MLP neurons of a small language model. Each row is named by its layer, matrix (up: input weights; down: output weights) and neuron, and shows model dimensions 96-287. Each number is 500 + 40 x the weight over its row's rms, rounded and kept within 0 to 999. Numbers have three digits each.
After each neuron's rows, "fires on" lists the tokens most often at its 100 highest values on Wikipedia text that the model never trained on.

L3.up958:480481521509498493518476485494513401440528468544590481520562480511464501514494541519496478483557558534503451502471557521533524535524527542581501516496446430569499513508519511456565541514527513535465528449557448448495414529506467470486513501545512485559529472483483482579457582505451523425459474521515491513442435509496504533460446414500534399483547512494455483479518447512482577479520502575404512495483511573501538477436510574487478572455526559405560456502524474502410505424557439523543542506601536422469529504457552452532514435542484494499518491491497525476538456485459503491
L3.down958:460471531508523579485488525533439476543412433530479535476476397535469560528502519396474501485525515515509473576500533558504498469459440488463480525446561519516498499406423490489478494521500550505528544523524520482497489455495504523506529544527499439503564486473522550485487518546415520522479462485511561507551428500488505532519564489428479543523510426497604503561475494521465448469442480461548480527516531519479549510456535470521444517602455474537493499552558514510595530522541552501499496485456499484541452467478535501511467512550564514492480421501477504643550567501471468512
fires on: "ma", "ak", "B", "er", "ure"

L5.up1710:491527500505468529600528489546455472447582499437483523505512496469470551487561555516489475431540485479491426460510499446476518448478538474496525497507555490473457450477527487583500546447531442515492519542552489500519464531483555498482488514376541539490506569466452516454535465537447561549532503482478492482453494401536460475440523527503507485457513544535495494551509478516477438548457554445495521483555567478527453490487492536530537515473491470571578494454520459364524484486531483518502561478431507574461538515466539488462566532541532468541528475470488504564523474485546473425
L5.down1710:487457567511487460433460509528498488519520477504502498535497540571425560498460495516561536501456534552438501456509445498523519530486516511503587400513413524445495515477516563498550513475439506563544542561483504515520517443505489470519544503516512478540494511495500513531522556539430528486505454514487477482433478577476474563500443454491553515528485485559471453523477511588495531524530544559402502495557491560504423548533464471585499504533538504475425525524547481507514486490532508477488433507497562446539543518481512489531447538509484535493469502546526526490493477549459477506
fires on: "ke", "co", "z", "V", "91", "90"

L3.up359:453492436505562510545451513405491497466498490498501506515569477587556468478425515503510487554450429461523466547536506519470428543495565543550529397549449483517546524541496476527514468534432520566557484581521443504545461536549579517414558547516525510571507506496556511510476525458580569544540491523471515538532464526502550528430507484419523468443481491517473543448468488494457534474468507445526441559567508518496490436538500500494449438538557451550607496513536483451553481548550523531468489512417500479521488559475575507524464495528493429477493540500548553501424512536490482510
L3.down359:554541488438549567428592487452422527480449496459467580460499455500511511470532459470534525528557500556524519500524577424543576444555566429502462530535483485437528503388443506437569517445459502503503510469465527537455515479503547517588481518429559479533562512461554421544497608476500473549447577484575531491563499500521447480505534520493467581570511566521526519600493491473423500475570519490523471518565463473544534494500525556544508491481496472512435514428501516519509506537528484467479438483472537489555432590569495455500538488531517565526524474550409475465474527585481507559
fires on: "r", "ist", "er", "ative", "ian", "ate"

L3.up1001:506539519458500487476477502566506504490540462562523477502517427503489461539457517559498496490497473596523494476450552497482515463502486473449521534458427502491517483520495546546542555506511466496585528563487496493417537503453507473479425559461486482466548477552572508486537481513448437553426484472468494538467515544538444466470496483511423492444538530432523479486586537534480527545440517545510531472538548506455551423518531560461402458500466488493530504457529500608510441503466548565524385487526486494441516481591514551521510450489507558459508468476448486524457531477491446506
L3.down1001:527511480505481514494499575515516517483404487441610511543542501457480533521466447522534506512481510472497496504552480544581477496520499522568471493512554495563517552468507544502450473516488548504522492482532469467473496448584583470505487500522531446545497478467391443520473470455530540518518530430529429494438520510507502506538549445434520530566477491508550490558487574467531505516576486414489489485478533478503446543455505475589475464550457537438397514505491589508517592504529423444438549516488507547538483528444475459468452525514568544514480500508466506531562491494531501456
fires on: " of", "ible", "ong", "ttle"

L5.up1132:466568533541517500504540482394517544443550482482489526542488531501485521466448511514551530499563508519495513559474562482596452450509503499525436483551479395520525478475469513594543541507579571485552489520499511527530455551478486542497498524501534446503553472472497512548504506519476550486487556491556533501506443424587541513456497468505477497522551559435453539544531547448512495529523449435444466563455503495479495600451482512488560516459479490489502561504562538436466512471633411508503527513465556431526486555438553541460462501532504498527468505491433574498455482550503423553
L5.down1132:496479486476527528491561567506448475491491530502530476455592515455485455528532497528510498481476513509546467458503468460441475497461557500488548577488490543541507490521543424514523470520448521530502504481530448423489509486529529475539484473499541527500439490482500566491464534450503519487552548458484475549486528493508499550437492471490544486416564432476545446494506517463503526444435556457514447461508475495479508489469498524584546508487585414473519478509493411520479456501423520526491432495469507518474529494484546518503472515494516572551509455524517458472417477548521501456
fires on: "b", "lo", "f", "n", "all", "ib"

L5.up839:447513503516465546528442455458415441506457503546531512485511437454463562538497518445541557496475510550606564541521499520492540492478511522489502526474500479484484518450418505449467439450435504529452582486516480466488474551478597551507500480463412499503508403580471525573527543500581537560528486503523483543489476489521432495498521479454441474524526485513515528499439484564551510539423426506529528570468503560466477476451505539486476463510528555491539460525537439475429490520511464506601497516552581519534510484560554560525489433500502493435482501538513507542528527441501511482
L5.down839:481422470453466470492435490488545519562488490462495521511476533504460574461516479489506513547483509516489490502481450487463525505476460471515436518524511484429498487443513493553550491472518556456507469468459480569494523523478497529486532493570504573452424510411568550476484488525514524439499487484483557473501521412484495494519529440424537598530515538509508450481473433529479498474519458494440480443514548470463578461523533543498508476489490497570571498530518561450491390373494446459548552439478499567534519454491496449465480564553475510431583502494443486508555494497477575500
fires on: "s", "z", "a", "la", "is", "ra"

L3.up1012:479514458499452441528492561411531506510474545505507508487582481485547454563548482472503480515507484560570529486541496486436472557437546416566494417521423508556514544470470455531493532527447531567523546531530465561508499496508545497475509472518546485495524521470484530471495502491501445456467509543498532523500522492459479457408450556473478479530433510526461548479497517509492581498458470469553492558535543526420490542533465559465455447517516417524534468489545461499470434537520512489528479543478523467533489558575470510497547537472518550509485482551414616511495537532477408487
L3.down1012:562453540514584470482530463542457499485507464539500497464514480490548514424545577528463464492481500440434464557473516449554528486480461496469508471502462450355393439456502511532573532493514529474461547488502524492434506514529443593473481491537514520484468480499540520542507567491526533507500510469438511474491462465513464476508510507541458534603552569468525520487525478462468517494480513481478511545577556445529483458469457520486518565507472515475566544491476554484609550561512470528447503489512466545454419448503483498495516504480526505526480509515528502500485461469442542510
fires on: "er", "ine", "ate", "a", "ed", "le"

L3.up1449:474549547446547482543455507538526543561472452509509557486547498572561539509419496465511513478562501567575469497485496453486446533415530486532423457525421508499472512451513493527466575467492510521521454565508503521441421487460460517485455543498513566432497534480459577497503570506521511468484452558513516545501480464532505535482546513469524504492497515511438515498494519487510523484461463513515508458528515551498538563548489569482446489499552451441494450461531488475540505486532476479443446540515571484452467518475507491473448522540493458553431516517542522522550477480511500521
L3.down1449:601512504501477520539515521463567547446458470473536501464519559504404437501531498473471388542485435540451561580466453457442464504542419519479485490483483458470540455532444479459476497580474544528488501473512531457483567471498482511472473561498475517610507475464523458476520524525507521483541575424488439452452508503503538468466542480526493516517466504510530542460521578471472512523493495467476514477485513403482450473519511505576519525496529493559451602550484487497508522515421522567517470485519494509422437471528478537435464550459545528543522518540437481502458536462470450500
fires on: "el", "e", "ia", "al", "l", "le"

L3.up1404:491465552501475491508453470478461467521508470510482466517506431469490508467467593494528478526574531463497461555538502462540499459524565486488438480547535451475495473469491541591571476553499532532470476558482499473484460540467529530501533528491523509550571433526503508465536523491522539554511542540508540523475503399523491505463561529532447528532497499559467543528521447493523531479516475517586483555449517481485468507505499527495406549440546528529494429427500500491504445502487440518473522499498527435478445491486465509519453471497556500488483427532493504572584498567453489509
L3.down1404:519511505512446521475518533523521527457418535509536524499438572480478468453534509499441534514460527540445500535516483468479522518563501493553488543515564493483546479562432475521533523523519516509490555431516511497501547479543510444535423497465476427569499440438517496500524499531442434491525518519497410526513500627488518485522477463514563516433513487517498482530507573460527484478448500521522485477494511544425453492466416534521484498552541467496477509557498486538428491493483539548541513497481558529457480509511553513373512503456539539437522503487457499534457433479509429530
fires on: "n", "b", "e", "l", "le", "on"

L3.up1279:534464546499455485491522485531507500500454498547559486523443561420497542533471483488509472486492534566463479465497576499557495462480533456499454547523469518496480523491464427421478445465501496453524461571537480582461472497526511519446468527514492480554520542508511513546500509512546405531473403570433457573523465588491604527505498493481425509456502518531515507506547504559497571441461492538510518513438544508510408434440507484479497505527475581479563438492498593472457486425571547534478585512508511505477472507539433566614510426518504529509464535525497496520554506488513519433
L3.down1279:502528485548489544442510477519409548523459457476526514441498409553524481490473475500530536505486483419556571495613455542437560497495427486537498446502556491539530501489607546514559580537495562505466432490476510456495447510516486537469603565423563516487550539535472483430497574491537534576566577502490433491535511533512464525493451573553487543447527492547448513557505431482551432435567533529522550418472554493510501501464486512452559503523496440495477501522494495485459480580473469501497459571489496576548529491444572450419504473516525453460570549557508484451508502466452546563
fires on: " |", "ed", "d", "gi", " of", " to"

L5.up1102:460452454453488489471504496524533435498533476525564523528515546493487508537454481456457442406489516573528546467456473609502531528489475555487476372473476500468473472475548502471488539480445489557418540551534442486513483496467535455450542423504504538522541528524381533554532452565494466443439461527503478538567511470496573507477479475552445498478528482530481539507535485510450509515469533542465563448486549485589445536486562511513488498476562493533503500514529482481516490429525473503496515528489549451484549495524540460517533487537472522457429482550507463503662490515455462539
L5.down1102:573590535491513445492497486484450523542469507439432537410522474536455479438525514488445529488453511547471436539495494546556472519561521486499519454508514427537451528515438507476586511425479539578518467507478483523482449533478486505542578539489526554486531477484467500443574548486448467510522457528490448432519479550439476482543495515520528467469513495488498533511504510538495507457540416571501529458565474453447563508461505508532493435528515524527447502491506495552493536496542476503523473534455530512541531496506475589462490523530543568450449477453500548484466529430528501521
fires on: "ed", "d", "n", "ru", "ated"

L3.up1718:506501510426463458569523538424432515561491464501495500496517509488554530505482456531480430470415577528533490420443503520462450458468481536574423497522514533518490489539553527451470574466446517525536473509513499422470475522468459520467460526471470435474524508464489533440428497444470568517434496546472506485458473514470513455514524531443475459437545479506488508562521537516507416463488483585504457459539475450479472445491515510470464411502472463469515501535562462557535463382476486523549510495513540526454500476462558473509485526518573545506511418456476490527481544466497510483
L3.down1718:541460515528528548496461537501553551506411476485540503497525553544474482513417481465474511473421461450478519476484457539526510563512496500510564499569440510482544459485509440459525430544440532476483464514544470431488496491496518501488515527448502444435456537507528530448515517557502550454425564438506532526484491479572561543490494521543456514506455474574519514460498527500531469494460598493517488427501447507541451511483530486568537523491466564434535474462434494527498509489635566499459472548438495455488485499436464466416492485580445518469468539476448514547455494548465485477
fires on: "u", "w", "il", "en", "ult"

L3.up704:501501525515395507436544483518563485444501401513552507506505519454521534529544541525475453450574462492558469438521473570523443512516511460513489493498396504506522468477479559610510504500514528454440545546579502476497507532483513494553600478445591499553536505459446420475549505537495525475447461475543572464453450422487488529434527517535500534533502542493514543540517511453517544545533543493459483432587505468480543439442448503508524541488469552529561563452534592506516475445516522500565504514531512487455474475512561507546434527475507436508549468512462472487530439480471476483
L3.down704:432466535551475540440430481457414501503482516492450502465516468483558511496501536512501486545564504499484430509499495494489558491523501547482478518458456578526466509488438516454507544513468560493606544445464535533478534415425501591445423520476539508504474553564585475515501427575516455511520489431525540501529522467463444549488410541507504436526449523567522538461561508537472469472534516448564457491444382514451459483530531518493553540419584560512528495506529537466529533398477520500475502491490561506538464477514586471523518539534510505541521509493581503468496491446465443459
fires on: "e", " h", "lu", "il", "se", "fe"

L5.up1291:409543529549459573492549456477514448529501517569459523513487524493507460537469425609462556536466512523517510497446499500529532458494482493561427540508529489554558490527463508427508472510483507567564488533548504473508426576524525552495468498487471437553479448529488526521496587484543528518463524419550515498560482466448429498470481445486574548518529466494479522382541572521453495440589478503531422566515556519442558484521521536501499550476494446489453506600500464522416504448553484448499476553567492553554496468540495531510489530502470519486552481510414474442460567523480514486
L5.down1291:410474464508526491467516478507553498463441514528468531537553516502502494529496548533452422442521522508532516503584460501504497464462567460548503544457479554569483488490512557532394517546499473476479531554597489493555541446472501498528511515460444544512477501460499496548476510577514471367530463548499522474447538497495474498570565505477488530498430428501493523590548473481514448494465568367511562443477474528523478550508529528505497553432482488469626559484547519556509425423526517535543511506466569484473516533532614507530493535480508478496540491481452586477503439514541497508
fires on: "al", " |", "o", ";", "il", "ge"

L3.up77:487537449471497479541537453542542525498533491471575428437612476490522509479486464470493490453486503568558504482518469466488498419540513516488476437510518535546466472500482422535458507530520496574501472485545531480562499503466552479466440461543555459476449446510474558452499563509508471582441556538541517511431505403390527497472590488523466436426562462499489504539511479556426531486482532588499526513465492556503455514483529539503448430511498452469511444460496481537509524521542532561567522511512500533466507403452491467550461553501528437532503480507484506493548481481466434556
L3.down77:514441499556474455461604557477489503435463507478490456541481544423544485533540572550475542579476502499439485416556540540477499540490541411555540526523490451466542481497510532512554543518415467459541495498520523530476503524486492550491437522615510528541474531435490427472429516514471576518502504476453564446480578496513499519463455495426554485543483491471469500527485516500525493525540529416500435559410515492526476488434480472477521551487474510561515477518495453494504540468515481527492440430453488569463483549504552510379487436491516542507487540506491448521483489509574503541
fires on: "re", "ar", " lead", "c", "d", "ing"

L3.up789:495539441480487459531492432530579458509534452511548496498557540512586512543493454463472489518479449528424473511472460485496499456525506528499466428480492523532500488471528536490469578476509463507499490521549512527532500508458583475523450450496554464441460495546493615512486548459445499473508464516502474483535448423485501512488548450511507511498507554506440515431567551581456562513463549555425486543470475474494565511460453542543519434507445429523505479568504446484538546507475500506513520514583613540393514435462563444495471494517538480565497427488518491463462562462504530437
L3.down789:544469511444524551419488503501475482540545504520451521508441511527525498491430535516462501484460515459483518535534463463512537425448441473516463498472601479479553579425538499523582567525565450402531508540473439509481521548413464526429520527502505501478509501499510472492371474528424527461490481479487503514481508517525457507518476504524466464501518570523556495553481435494538473443566434462542539597538459486522435455487535438427509508483501463521496453452457521541547481522503470500502483440492494451563453506535537492497549510553485539507517559572515534527550451437544484479
fires on: "o", "re", "S", "he", "ar", "L"

L3.up1741:484467497416493503548506439475453526496578503602515447485467499473531521478416482473540471476499494508563483408482541584540506478582460476474501471441544519459457526443498543501504535482479527580502487525521505480518497501444480529468497463458563474557599519407512564461488489508468450543466534507531520532530429465459582471466480505563478478447546577420517546560509539525442523514513540530489529488506517553495489450441507504501473503503471542547514478416524487496526502461500521486584527503531556466502423480412547499561564481516487446523445431407437473508612490472490528481
L3.down1741:467507495536382553527562501534493520510558492427580479508508525551453559465479505491516475523492515452450509505472554521529599579494488448506514534509539526522443492532553506534556514467452573502505527517519536468559529563525550545501526477483508485452332469502522545490492530493515425580545577473443413491481643559551429488468471486500556505474437464509468484547542521532509522518507532466481447485533494469468530394531477505491524510542546460476499501492498469521571531439528511461590514524541472499474533544554507571502511440485500485471520497541466513493505535527475416516
fires on: "s", "d", "st", "al", "n", "se"

L5.up904:441540520471506516475494442527502415514493504546437492446548493497490577507503507460539461532562433548484535499600467540466474503469518548493483474564515483577508547489532499510499541461411486551470564536535541509497527517457564526487479517551565556536536386515495502449533501572529512512527498478494448505491557483521504524446485550406519454541547562566494527486495492565464471449505533478431476544438581423498536526526457538447427506527482511566514507500535475543461424436509478609548566490540524473508498500522493503453473541484538511460575453536542529565538507465572493542
L5.down904:487548547431507544517538521503482447464465517501476480531438470460514474472543533532485501533540568463468548495546564539525559483465457507446458519507503505496501467521491569478491462482516486525481538479479545538515465456467449543473501467465466418482464507500490472458522517397533491532498500521473490454512454491497497351486471517510486526428513469449510459594429504427510509472549453501553507478498451493512503455503540522491404457527568453543489541435508545528442474486436474469449435559468611551470470538509507537461506398439473514476522464467497499508455488592475518522
fires on: "n", "e", "st", "5", "7", "8"

L3.up833:514521454452522542433411493451471492495455445530484476584522513461575480565492497470529450412474520553537497502584547563482560469460534457487462505529472533499511550484439505529433571537477433478548498472537447491473463472458513551443541496512509454450465558512513518446547541432499470468472503533502467561508482481439515463463516555589497578543522490463526516556540433562426495519445515445494471570549505506520398471522493521546530543415595488560570457491492485459526480496527473532535542518504561477506481526513503506581527489556525433470521463460546457532511512471435533479
L3.down833:515489512470377474462479497566506480449571534505484503516506486478506487493509532541502477556529492513438510478512475442489496565523438475479505482521455488456441506454566563548621545521467502528534499482579531462485544597549537472516454551543561453493485501452472459447427552485555522454578590477496555482519530456500500494441455429471492576473506493528511472472510522507561534518510514498525470497552402515479485487579535519517532466540465519441450451456561533589533466535439467479518557442488564510500485496466521539489477405498557569517501530531473432463505440522465515506
fires on: "s", "man", "en", "mp", "ing", "ham"

L3.up1308:529468559559502564532418518527536502460510461475496475527483474465554537500430494479448537517475537529519497503495538473480538500524571408447455457500512505501522538524504542484424503542518488539469544536524442449426463473520542515458488442538492452536551532574489465508460552419469434452402458529511516564497525524470536460516554480544465552529536456505354525440553497534519458463424508536489543525420557529450445457517492541478507518461512556420484469522521487423489515466563503500514530460562479493510413457514491509508504507588482460506469535496505536574521570484463391551
L3.down1308:511480446497480527542511481495524534482454498563439519564500476466481464519514414500486445513518357524576483448493487546451521537570520494502573489495486518537498477527558510526561578482532475492462488479486546527493497477524491533553531543608507472449440467529496532531473592436489515523487464458517532496507486498532486557525485493493485447550427486459447528521507487554549465469428450461494468496476445505560485606442543530488457468504490518516451467401577505577548464492504542507509613452400555498456516541431526529488524526496504495532534535553539496448530496483485577546
fires on: "ed", "ing", "ci", "op", "id", "mp"

L3.up1618:486526475496499547527552469530523461499501439487467523411494459568531520629477458543489507545457516572461516436493578491530597527532466486530473476511537497549503466516456507509509518569450543550579478480495519444564479498495448500498546416494550523549512499532524491539525502455509540571466460508465487470499459468468490557469528480547460426464528539481513519506495524470470491527455485457491438452489555513474509537454542526443530522459471507550437500494493522479456507517546452490503516492604523572496531412545522483486447473532484530470489455387520486485506595502508380434
L3.down1618:500448493526559480552532510448477400470595497490525432526501463500552453482542478447436561482490491510611442528495622502501522524543477530533426486500532520584486515480587504480493475463474454454461554539508467504527519568492509479424463498532416473564505506490473554491480559563516447546482508533468539527496495514562535511473519540500503530551502538440431520536510547502563485538526522481495531443514495485459577575523503532531606485507543529535488502542536466548454477561557500402486546454470503508513488555496547492543569533448486453470494530505517496512387506498545454553
fires on: " as", "de", "te", "ate", ";", "ar"

L3.up1607:452511522464568569485553475482492477472527480471516432545490539518465520467403529498469489429514467497520498409526439524483517464543553554465524426519518503497483495607486502539437528513497446553546454570532518415556438494521533500515501445423443553531474499487506444479509491504495462587502544566528514526489517429531508479459527474574506467423470530557483474517526544423454533432507518535474574496471484521541476541466519493465515454527540427447513559520554489522458493430535451486555487537454555503529482465500582543483437504553489483551528517488526470556426431526487414529
L3.down1607:574509553476490432500499454496510490462420554453485566544516530502534427529541472471524472431484502551511462509512551562459521466515532409463443466503501481494453482507460523506528473532467506482541540510488557502539459548463554468460471561536513487469542483490475484501445460458469516506454468404577560473476455477508486478503413498421483494471480459463502516462504481494546505459491472454476557478539479536449434500511497503515469517580489529528420492450484486510495440506483441478533492433545501556519507541482507427472462564492508475455477551424493514540505552441521534525
fires on: "ra", "la", "ic", "ta", "ing", "que"

L3.up689:466565467450460530518478474452492524514484503459503509501496470522585504503444467499525448442447485510542453560475437503562558422535539436507416548466537529491515461489481550608500507480485510435515475520518509413464384537395419512493600483491481498522491500520474532503511481451514481517480458492497426537556476492438508494511549457561462479569492511512484542509490477507457522502462436462526514518496537531534453497530511620532455459539547560440503457398571445432459546507540417500452454536533551500517447545488524514604478382540534510477435480484428541580468552499555538504
L3.down689:453502445447569595416471507469450526404477526469473535498523547492529485450522536440481462542454497432470507556462448491494498460483497497487489531467530504487569483544512460542475501483476567476456471468432526473445545496481580523447498534537496504420492523428546444514426543464497511457494516551450500515531482425519452492489452496511577557510487455477450435526526457517511561492497477561478466472516536441499485479510487524552546502508433486475541550546529444555517509490385509513536560401507483548466560474516525509372486496448467558439531475461482539482456453494470485501
fires on: "en", "ent", "n", "um", "s", "d"

L5.up1212:413492496520505548513444488548484489555485501525566426502506513551541547500535453466519531434465480516546573534467475476510524414630525617472548511543552502487487487507425599522505485529573456493465461535477464531597511570441575526507472480462401555460434486473487597400495527471528516497463525500496497518467488558434533436462500486537520506517523563517453555469445471487477503465486492478506429489494503467527517467501488480502508431483481536500502464555521489427448538536437466458573463516436519503506490477493524435490554492498592513514520489534484550485512485498497540519
L5.down1212:461445417417501510462477503493475491473523513526497516584553535500527461530518536479529507479521553550530520448540502475526594482484546425575517584498518468513442472601546436493496544440467586463502451442473541522405507483450471523497560493514507470519503498491558536496521494475494482563542482528431550486478548520581499497499518407424454500481536509509519429546455427460479605489519521467470480523588520474506522478531487516521535528514486470526534493509487490534538482505520510526517494504446471523502548476532497498497451553532472487499483538509540529472460506487515444516
fires on: "son", "ven", "ci", "en", "s", "a"

L5.up91:476461525576441549569502467397490470475442513481480519487562538412479475479494448492538534552498466644562486451485532532562568500480514542526484456484483467503514420535497440504502538485454492541520510510463515510463428551516500615460476453561493546446494447516530589448482495536457515532537527568495491483551510489590547417495499512543479501484444525430531552444588518450494528460491459466491526523477536538470458496430555489497522478563493510556499533526519540566445499521634476502499534584505476442535486507564524539408459516472452518484546512459473538483423532506397479551
L5.down91:515430540541541484504471518521458458540446521472543491458477504501559492547580505536458469493454530413476484518591518498535584451508535507523553536529524546479476540476481513555419518544536469438470525447441498559490570406541486476491528545486516498431481476459426549548448458533520447475487484536421550517479435500485512429569488453530501541445536472440470514539520500458530540478457465472434410486420509473395535598484503494500489576538507445504496547512425542472506515447532511496430488564471582435485515435449530506536433471484539521510480496459526419489481480503526436508
fires on: "il", "it", "ct", "al"

L5.up1242:484573506488465504473487482436504491552525502510566501540580494430617422488452427528473535454503497595506462529564495452491472386526574520557520491437505492521534492541412466533496441477454520484550531532541530548524439506456501528499474490488556545476544481470509613501525478526501467492544531474519554553519506465461498514480511502466467539432476488532494530505504552493451597523487496521545522559488571455461529581513501516489458475517508436537458464479558478561436519526474450520554515507451508529518486573491510555498468484526500475480488425546424520448524517435544456508
L5.down1242:523446522478515506533513518509479520478504533496458469507433501472508524530548589503471546525475553470498492418432576554514448534511465439433523497536514512518491477461520484541557531511495454573488510541472428447464479518425555480515499485510498537498560534521537475540500541531482530507452539478436517519530501450565525518520504531528538530452555566571469448472452502457454448444524455441433448532491532502551537488578490461494507566470490515520502502513471559505467515543491502495439493462475499480461466410425551472482459564452446501476530547498469534524461532567496494485
fires on: "la", "d", "ed", "vi", "le"

L3.up868:524543429472538473536560528498481501559601498496530488481487477547447534576535430468519446498471472570487457465482550446526407551519484487554507522560552500515465488453478457493440497492504469508493432524552486466503525500434565495488434482491451465567415518451470515462509566517502473502509508572476492540464513539503539486475548480527429472439508531494562590434522416625490519487521561537569485482477486532547355524503530548517455491478530455498475495438528445459492543477511488549515551430590496468427557420515472482521452482502565413519591477488526524522504535435466480544
L3.down868:533507482491475477441517525493505548534472530545358584604495462546502477501458566444518508500504543503493453419468476481496463520507464456553480505510509466478512604527527575541477481461529495532502459499451478516450579547544455522465545544516515539395509550521434462484485480486467556482497479535480504514490499528482470501473538518497437451481462536561458495530535464487573541440526439435462503528450526446470490471469444475496577543498503462522563469513499500538517459411537540573499493479434515463467536500482516531527511558549519569461429482519487510507452415505409476514
fires on: "re", "ar", "ad", "r"

L3.up840:481527571422526472555549555392455530566559519503538493459448553537528503551469502470432548527460536534519446495489451544523475473539569519536469589528471549466557436560452435539510503492457503477574463557512480518545503480476497561531441506449461454537450512536533533488519539525529463570447482581517508472442506558518517508483537543500413430452582537433536514464437537521529459578479477448512552488505478465531506508520518546488442474546493537474424459473545464439517469482550489523545520504559478506502520486503475461515509495550495483515441458554471506511469534440465523473
L3.down840:511454465527489519544503470486542440456411526503508488439529507504496467535476515479488535461453438524510487486430536480495468459549547543500504505495465539576494481510499476610470520532449479536499521492529511536455477472459538504572529468469452436489475502492443518496446494564477536498549460453466513548487508445450458532486538504551464497551503527524483467505526490461469533550566548530540499382494538557405468519467449517505539505534476447477528508448436493521461500513449442512539543539468549485528504538493476611508518525460540471546472535515481505527534478493523454448
fires on: "d", ":", "u", "il", "ra", "el"

L3.up1441:473576505515562542475511441509443590504507548518469555401524482424553506518501494490452477526525469486517537490501534505421482456528557498442517478567475528526487521536482522478469433527534540433566503519515498473557532538533533460526468530564504462518556428507438558529509521482535514471458452481536475596551459528531549461538478501475562467540484469582550500539456459589479503526532551511414487450484557508489502511556425531459478467556510531492483513533511472530553493529512453552464554450513454527513584545479437527490467440482510523445492474538488583461531558482479550502
L3.down1441:529532552525511476410565430524528457453428448502461532526503407481409511559543493516535481504514549500523464511537490558529580535497477470470514499512523460527562529467473511587472481442527454519473403524460490497497510520501587522529489472525514517455527448472457436498441492517461499431500458494441487462519443511551532513542475485437477502474550589555485457537470511482494451440522459508489535576541463559439488513469620505487542441539422512543529498539492480531513503520562491449477526512491449525468457455515489499492496491495490592462495445499540457489487518530510492482
fires on: " was", " is", "f", "d", "a", " "

L3.up46:478474480494452523501527436448488489504560449479581403505505506522518527544473461383493455475450444566486512505545443467511480522511420533531553464487507464533427487545432487498411421455503524563485466536525474520515486591527521454502524509462490524526455529470488511520551525563463488589445512546532477516479499481467503525505542478493482445499501422465539548501517487563433489493508514449470421532542533465433451448550542485452546517451441490513486512484474465485524522493488440539529527404503493572452498390537512405516500488576499429507474474477549521528483556474495551478
L3.down46:461555506515546470507522490489518540560529507558541519486449552497520446506523496507532477496412492489529504544506448532531500507453498521480569451456506503486493567527564460471522506504547551501433530544455513541438530548589480497511471527464492483437557462487495439506475463538568521477540572456481566431398476581492524470490571535537473505456502449556406488528489597515492492481484572530511457482478507513514499529404500559550529473477501534525492461491495650522571552521516572535501479468474486443483519520441542456508486438498482522510552460381536471461462530522534448485
fires on: "la", "li", "ra", "r", "ho", "ar"

L3.up724:497504482509567509556520465453444450451533540559474508491488479458560504540435459525506497528577547579522552447493557487563514521509520462482519501544448525500503498499468412455422512578495489448471462568552472487583470538485561590473440533496493501543399505426467478537482519555525481512491508481536535505543474526521566480538588483445451474528507474557443601425532528504503538477496483458549586474508531530486384515524540482507489480536443484480517484513520484428466512466543520492567562389539486485498477457539417541537534425498439474483463500479521510591454515524518484482
L3.down724:488473483516503530494527528477491509526513416558472442524527507461584499512528466488413503517471489429446503444511509434480496527552433454520453475510444504534525571473496479478417498513546464528521412427498510540450482531488502448513480498472506467460433555472427489412516538440497522478525564451503431482544480491466472526516494509546532511443534522518464481543453576475457501511513513449478464502518444525492460500527461465510532486527433441401457514530465502518523459553508390506448506519494522594427499455493516489509470492532552456493481527528452456557519445518468500505
fires on: "t", "d", "m", " |", "N"

L5.up1125:450475528454461479515462529466459490461516543426553457505534487485478454595548532468571520467532473542498531474518436511462470472433572550505433476498487484530483448539496596541427482526482511547477504489553505463513507513548527556507568465430537473475471443474525483441484456479490515531527528523535450537448516516468508490491495539554443473467513469478555566500576416464475509541443553582490524479460535463571482546497578507492527522516497474544510523453520507485516516515452510452521516490499521542517485499486573449490426548557563453586469420570421496498498498471542457486
L5.down1125:589529467470536509518492540495460502458502537508526519596531550529494458537486518497506514560475525467447540505473529580441535512552545439591494490422478442509462489584519510494515508405457443547482524524516534471538554525447559465506538465561441434439546516577490571505450482461506460530432490521519518525580483469562451478480579474541456541511468540581497497463489482530547453561502491467510532544484471538474508556509499486429497494515484527576471457508543550502551470494496468524518526480516438502576499578443549555510490520419504420539479519463525526492513528442563501554
fires on: "a", "ra", "la", "A", "ve", "sa"